config.toml
num_hidden_layers = 14
hidden_size = 384
num_attention_heads = 4
num_key_value_heads = 1
head_dim = 96
intermediate_size = 1536
vocab_size = 4096
hidden_act = "gelu"
norm = "layernorm"
norm_place = "pre"
norm_eps = 1e-06
positions = "rope"
rope_theta = 10000.0
rope_fraction = 1.0
qk_norm = false
attn_scale = 0.102
bias = "none"
tie_word_embeddings = true
parallel_block = true
init = "uniform"
init_std_qkv = 0.0278
init_std_o = 0.0345
init_std_up = 0.0398
init_std_down = 0.0398
optimizer = "muon_hyperball"
learning_rate = 0.0113
beta1 = 0.95
weight_decay = 0.0
lr_head = 0.00794
max_grad_norm = 0.5
warmup_steps = 200
schedule = "wsd"
decay_fraction = 1.0
decay_shape = "linear"
final_lr_fraction = 0.0
batch_tokens = 131072
max_seq_len = 256
doc_mask = true
train_tokens = 464200000
max_steps = 3542
dataset = "wikipedia_en"
MLP neurons of a small language model. Each row is named by its layer, matrix (up: input weights) and neuron, and shows model dimensions 32-127. Each number is 128 + 24 x the weight over its row's rms, rounded and kept within 0 to 255. Numbers have three digits each.
A block is one neuron, or neurons of one layer that tend to fire together. Before each block is what it responds to, as a language model described it from the Wikipedia text at the highest values.

Responds to: Year start after month. The first digit or space starting the year right after a month name in a date, e.g. On 24 May 2017, 13 May 1959; weaker on mid-word pieces like Joaquin, Fairleigh.
L5.up874:129103110126142153122119146157143140132141106150133092141128157148152107162162116138135087115108090136122117122144120149158112141127096112172119163156146152142105118117155110137133099123154092143155165163104094073120150093087104149127125125107157112115107115132130125122137131108088144113

Responds to: Foreign name word-pieces. Mid-word pieces of non-English (especially Slavic, Hungarian, Romanian) proper names in sports tables and infobox lists, e.g. Osije-k, Zakrajše-k, Ková-c-s.
L6.up308:143128152126139110132123136133137088133116129119085105107133149100090126184122115157126140112128103158132110107129146142163128112154178110102119137122137124160129105168128164132092183118112132108136099153130141156123142099106106159136131080141092140141124146137148144178112118162142120125
L6.up383:124136172117146120127093144122141141143156108146132114119102178114167167130099131129102116128116118125083127127115119093122157138154102107118083150143124169081098104136108176166134156102070132133136110117157156115123162143151099159146151162100128135144091146146130125100141146090097096123
L6.up489:139144082168131102117156121134134139133140122113171152061122144129138136108136145087165132116108143113139135098115118141156100138146141131144134146110134126119153121111137090057124116125122087096176105095152107140136150112127135150144157094084164094104133098154099149178117100089118143157
L6.up710:129124116140123132141121136132173140146153107138134126126136118098115095121140131124107153127153117117134135165111127113104137103130145094187117133126114153149128162181118177137181165133085150132156099141114115112105128159111118134164115124148105168098106125127128099140154119147119107183
L6.up832:102141169130119131155111162139133125147175143138148127167106138144101101141162111158069149114137098130101078172142141098114120109134140127171106142119119140104121144150129124145129143150107120139179149162125085120096173141113144149116124130133117102163108138113120156130157185170094098164
L6.up1006:093109162128131117131084139118161140153143162108089141162101095167122126166144096122099157094129116125141150142068149118126161167160097116115102135127129130117154120132168102127115139180099129112121110131104147120114157136134123138119102127171142136109148164136119166116112102111114081122
L6.up1252:123169154095159118138099108115112109170138148117145133125139065158110113155100165132137118120137127139144155186152129115127103124139145116166110137129137131101164124149120114105115170122105133138164125114107141127120172143141160156144162116140118137133139150126105159126142136124130092124
L6.up1340:118114157080131115135104159137161140135132140114151141125116154128134143118138122103085135066156109148106129115139138107109102110143128161154082161150147160120112075113121172111158097095108108066111147153113134117136129127139153102131105119107085119133147118100162128102129107122118111119

Responds to: Rare-word ending pieces. Final word pieces of long rare words, especially Latin species epithets and foreign names (transpacific-us, costaric-ense, Maramure-ș), plus some table-cell spaces and punctuation.
L5.up753:142125184092131107129078125126162146116156144107125133115128143080113135114140107131130124122101118129112152119132131145151123110151116114117125123151086141111108177176129126135147129137149113129142138148131138142144161178139132142132076125111090102118127139118114156155178148170125095123

Responds to: Word-piece after split initial. Second word piece right after a lone capital letter, mostly N, as in N-on-album, N-ot Your Father's, N-anyang; also opening quotes before titles.
L3.up291:134110143102132137111141117110094128114077187125111097122135153124107133127164113119115134156117116116084127130103149115122171107122168133122165120190136100111153131166147125123112129142132100113130178133106144127130127148136110120105138143172154119088131085150135158140113155126128146087
L3.up439:145150130150154117160099133152133124147118103118137125094157143114127139123127118139119127116124125098100069162161109119131116115104106129141082139140121153143084154112110127119131105180146140146174149155141125078129146138172095135121113143146129136131154120119163109134190112155110098119
L3.up742:168104096116114148148092181078131134115148169148149124101180119070133149145134139142139098131086143123136139094133107134150148107116112133134135112123088157147140135133120127073136110143101168108136136162119153080155094167125106140104116125148101125113142124099133114110128157108124087149
L3.up1048:152098116134116135153109119130148124156117100124151136143140134089144147154099114158106128131095039127174142108121123092109127113095074120166148130157144139157118127182124121063104183153127127131116132165055121160171140150092140116164125132143108155088121110148107098176161074140132109113
L3.up1078:118125130135168152094115113143144135161153112119130152055146096128133139083155094099106131133111102157103097143135131127148133106137125111151124151105118122131115126101139129168094137110123124184108135159146126134143114149139124116154156104148185130128130100152145139083165131124142099101
L3.up1292:123117086128112157124083091138114095109126124169126136130170129116170139139109102116173129127126152103132133147087087118116132123141108128173106138146164152131119125128135109119135101160108144117121149127121120100104135074109098183114135127198100094143122136131098127152153117117092115127
L3.up1428:096127170124136101189150142125127126146107116140161086152151091116163186125155089124152101146114123132109161122118149104134123138163134115173151102181134148169085173113103094129193110168135092123135116118112155117089100184174176128113144098136153132088113114109191123151134117116138134152
L3.up1450:142117160118163127153130146132072119088168160110144123105096149163114158120103097113114192152109113125168175086139100140127127119115108133102093106139139117178157132154151158075131078121153143106194143151113125128153107143133128143138150150120110103156102046150140094120132140117128123112

Responds to: Sports stats table separators. Column separators (|, ;) right after a number in sports statistics tables, especially after goals-for or runs columns, e.g. 18 |, 2;.
L6.up40:145130183156083109149159113140125113162160137139145106144120179118151105117109119123081140112109128102104077095166107095114116118128128115126075145133139135165099141137138101149138100199112152153148100119129096152104142104128131135086118144143087113120107133112087144100113166104092145125
L6.up105:102102113154151124139088106115104120124079169149110133111118142104089124106130099148117102108149070183119098120134139116079139102131166115136131093149122127118116117177121139115128151100155184092143086104130077129124148125083143127151148117118107126152129065114147143133167123134124195180
L6.up273:136131152097095136123140113101132116125094127124139171107141132074116147106146152166150116121104136140135113119143154121116111155137132170117139129141164120158098157114081110139105133158116127144139137094125124126123126112100133137112122108126105145142103159127176139103101158169124141109
L6.up344:156148164117184111131122186092148124114151117129151108148125147118151122120138140138158127128101138131126152113127117137099082154123129163139131140137135170128120111102098131108132147088138105135134114160140135132095129137181138125163145089146122126148154086143126135147118080144109135129
L6.up548:171137138122154117112124108176128151108104155150119135149111135174087125123111094142146131143121123142140170124118178133123129123087115114139107103155115159103111079104166156123102128129119128131103120131120119131146121106098148118086097171103122106133128096164119139151091148132115111162
L6.up746:114108115160103150149120136135130126130140113138135154145150164142130153166128114043137083181139149138140155170098157101169140111110146141114137122131130140125104074125122126122118080140098141109176112144128132110112081177143091128150133174144140150109121137100086161128136185142125115109
L6.up757:139130119091122104146120079117125119140122150104115118174158162149105116120136122132131136131119115138145148137092144121126104121092158158148152123109130116115081110091133128132115136133112133136132096115115152170083138112159133117136127115162116115141126133116148146134120171159145130157
L6.up1352:131140105135096120110120110128139170160101162137123119133104126120094078109088107134079118122093139126192116117109125102151135116115128136135134131151066115140123161139124132128165165136097119116168074165117121132129124123131104114095106128132079136117118113120126141146132168146132168117

Responds to: Partitive "of" after quantifiers. The word "of" after quantity words like one, some, most, as in one of the best or most of that time; also scattered mid-word fragments.
L3.up52:110168137105100098110118121123102126124113158143157123143097156122129157130145144131148149181130078091181136096160162121117138105140146136126140156093171159151104133190169148145115121117067134152128131097147122142080165119177095117168143121098133141174093128132133161138139072152162102130
L3.up392:134131143160096096136138150081101124123151132154135162127116098067118156131109115096091171164118108119137128090142147139140151123108079140134159110121135130146145129125135074133136135155138126140152124125120084145114114083128154121124161129121118154105101117108092121123135126135099163151
L3.up569:102074121167113134109130145143108098147092120176104084111104153116104116102146139103137177168129114110140144142117111120082150143103121151179165139132151121132163151122104126082159119153132130103158165107149117154130153146166120125154134132120106139140133114120142147124160124128133128201
L3.up653:178110163095156136109140095081123106122094095157174113117120163121098108177125152111196092155098167136060120129155111183109151125142107085086144126101137124128133141110132134130159149141117138099116151154100074113129101139129164178157188124120135143081070148122137100149154137142087160108
L3.up1012:136096125117058128147092099108121104191156200080149076118119097149096146113099126088167121168160111103141137132138085147136161150144164125119133155135144111123102187118152129128178164101141161142163153164140119133112114054124113121133135127124124104093108113096148129108127115126153154153
L3.up1222:138124123144139146107114151129121130124109092134158096122128110178145079109143126101186140108159089119122127153129106138111118109120102090125099113128107125155161120121111104126178140146174120108149136148177136135156091151117168117155136107112128155119086131108108164158160185129105129111
L3.up1354:133167092115093146131129095115122080110131102150107183114144177131143114122112121124124130127118075103104116132130131134148116178139123127128118156168111120115120153132166109154121116131143178153103176105126094142156069120087146156120122087155122097140075171095141133117151141147134142097
L3.up1438:122136119123141135138150108112165131138141094149112135109108147130130174051134112149133106148122124148097135128139121100105118110125139106126145145071106165140108108162157132095156108140109128094158160120162102123155121108065147145156100145122178075137111128115125103125127123136152172079

Responds to: Space before year numbers. The space token right after "in" or a month name where a year or day number follows, as in "In June 2023" or "on February 13", plus rare word-piece fragments.
L3.up67:130101144142094152111145095178133131147128173102128142161108143102060124138097091086130114116107075142122113092108120135148129103157122099122129104096117146123114122121136182104101149137090123120140095087134145113137183148109152131136106122106130136073111144106089089107140133169127115106
L3.up99:110140118103089141172112159146166095141080123137138155135122136098123176100151139159146100160141104133130071123130155113134133111139144094116135158175125154137128163133118094092132101142090125127167142099168135141071144137172117159157105123085116127152094128075099089155086107116108153084
L3.up145:136108146139147131125092138166119112128164142043129093099171109074133138063094136142112104131127121109129148123142106119117128125124120091140157110124126127113143154115160113176132088123113115144124095125090108102117154146153136121124126156117152131095094109140133103128137146164122136103
L3.up244:144141112133146138138107122173109111080131146099121131109108087111135133146150149102148111106155075116157166147080181116165115124104081164159131172130112127140132120121130106186135122087122136059113133111117089073128152129094125138105086117115143091123087136103133154128152146151145172119
L3.up631:112127117111120135146153154153148151150089093112119132093095140097110150111110091136145152156147128149084137137107147107089112171135165093101160109156139132120123147098165142125138115122154131122106182124117106099156136140124096104157116171135133134136149111093083117127152159153163106121
L3.up973:149144116113150146133155172139137130136154095150174113116150110112120074113155128102130135140147139141106146110142076099122144135129086187108107130126102121144135170098117120155122069151107152133135168120115089163131146137170120162135095090138138156092126135087134095088157152104130140140
L3.up1273:115123151183142137135110108179120124145114142116145149107144165113101133112094107133129136100134102131119144140123142135137119149129136094184124101117121128117161149151106075109147113095118115173126123107090140109106130104121174130142140192117120103165103134125141095104169146151151145111
L3.up1474:088159134108146142091102170116123150133100128094131095131117114148132125133137129145165160143100136149128120068126133154099108074150142150119174112142096069149117103145149140126149123131130093114171174138108134132082147131113092150083099112135160126166144164144159145143138082173121133103

Responds to: Number and table-cell onsets. Spaces and leading digits that open a year or number, as in 27, 1905, January 1920, Hot 100; also pipes and headers in wiki tables.
L6.up169:129165110154131126128086129114111090127113153128142110105082134144100118147135120137113096099166135154116160165103143137047148137140147149149139125122115160142144102106167118106099076138134133110118160103186073155149129125129154102143090160119092094091118103178155135186130147136133136102
L6.up419:112127082145135156121107135144157165154183068127145098129138117126151130093120089103166164124162145077101115113165137163121110114133113145124144143146162145133114111130168148149168111125131109093172137093139101123118173093117090140141121180087143178130102099131126091157159145132146100102
L6.up420:121137101117148121115132136115162148111066106113082124176129066123126152121116117082114124168137133113100112151147120103137138189100132134166170132093121122148134119131170137141129123118099098126098120087124126133143123142154105113152087183127128130141132099179143138142109151133164130128
L6.up504:125107109102124101124134151190150109158101120127142104122124075076121166131132122174111133125157119116104133118135139123132113133116146162125089154108081166158113129149134139129125144129181161105118144149140130144107133131135139144164099130119090158154164160151139128114167126133103056155
L6.up543:117115151128155130119106136107116132147091187158110141162152133170132167142104148133144124141121137183133154137133097125083119152130107124139110165136110090144135115104118122152130088123121134103096140117182117100105098157075117156137064129145147150124105110126138108120156175129147127149
L6.up1026:124110080119154116131136091124140119102115101082106099114139134118120150127109136130121171145147131104103146123130106117098078132130147119179164110096109105131117120143164118127113127142197107140133098074085106127129151131160145137153140141113127114138117113143119112113128144130133147091
L6.up1221:114130171143115122118125112146136100156092100059138109153133126108117098149123170128115102118128134139099085124136202128122124164165137116128118168129148117121103098109115113150115150116117132096101122118125104143118122112137106132063135126117118162136123144132098118121089141115148130118
L6.up1456:121110109139132152089092092103163125111112152104163116143111076091104123128124154145140170139116126168120145167175121166071143089096117154143170130096101146170067099146193155130157130103139134114115144124166130127119126091134076155158109132132118088122117149177131139134130107119109117128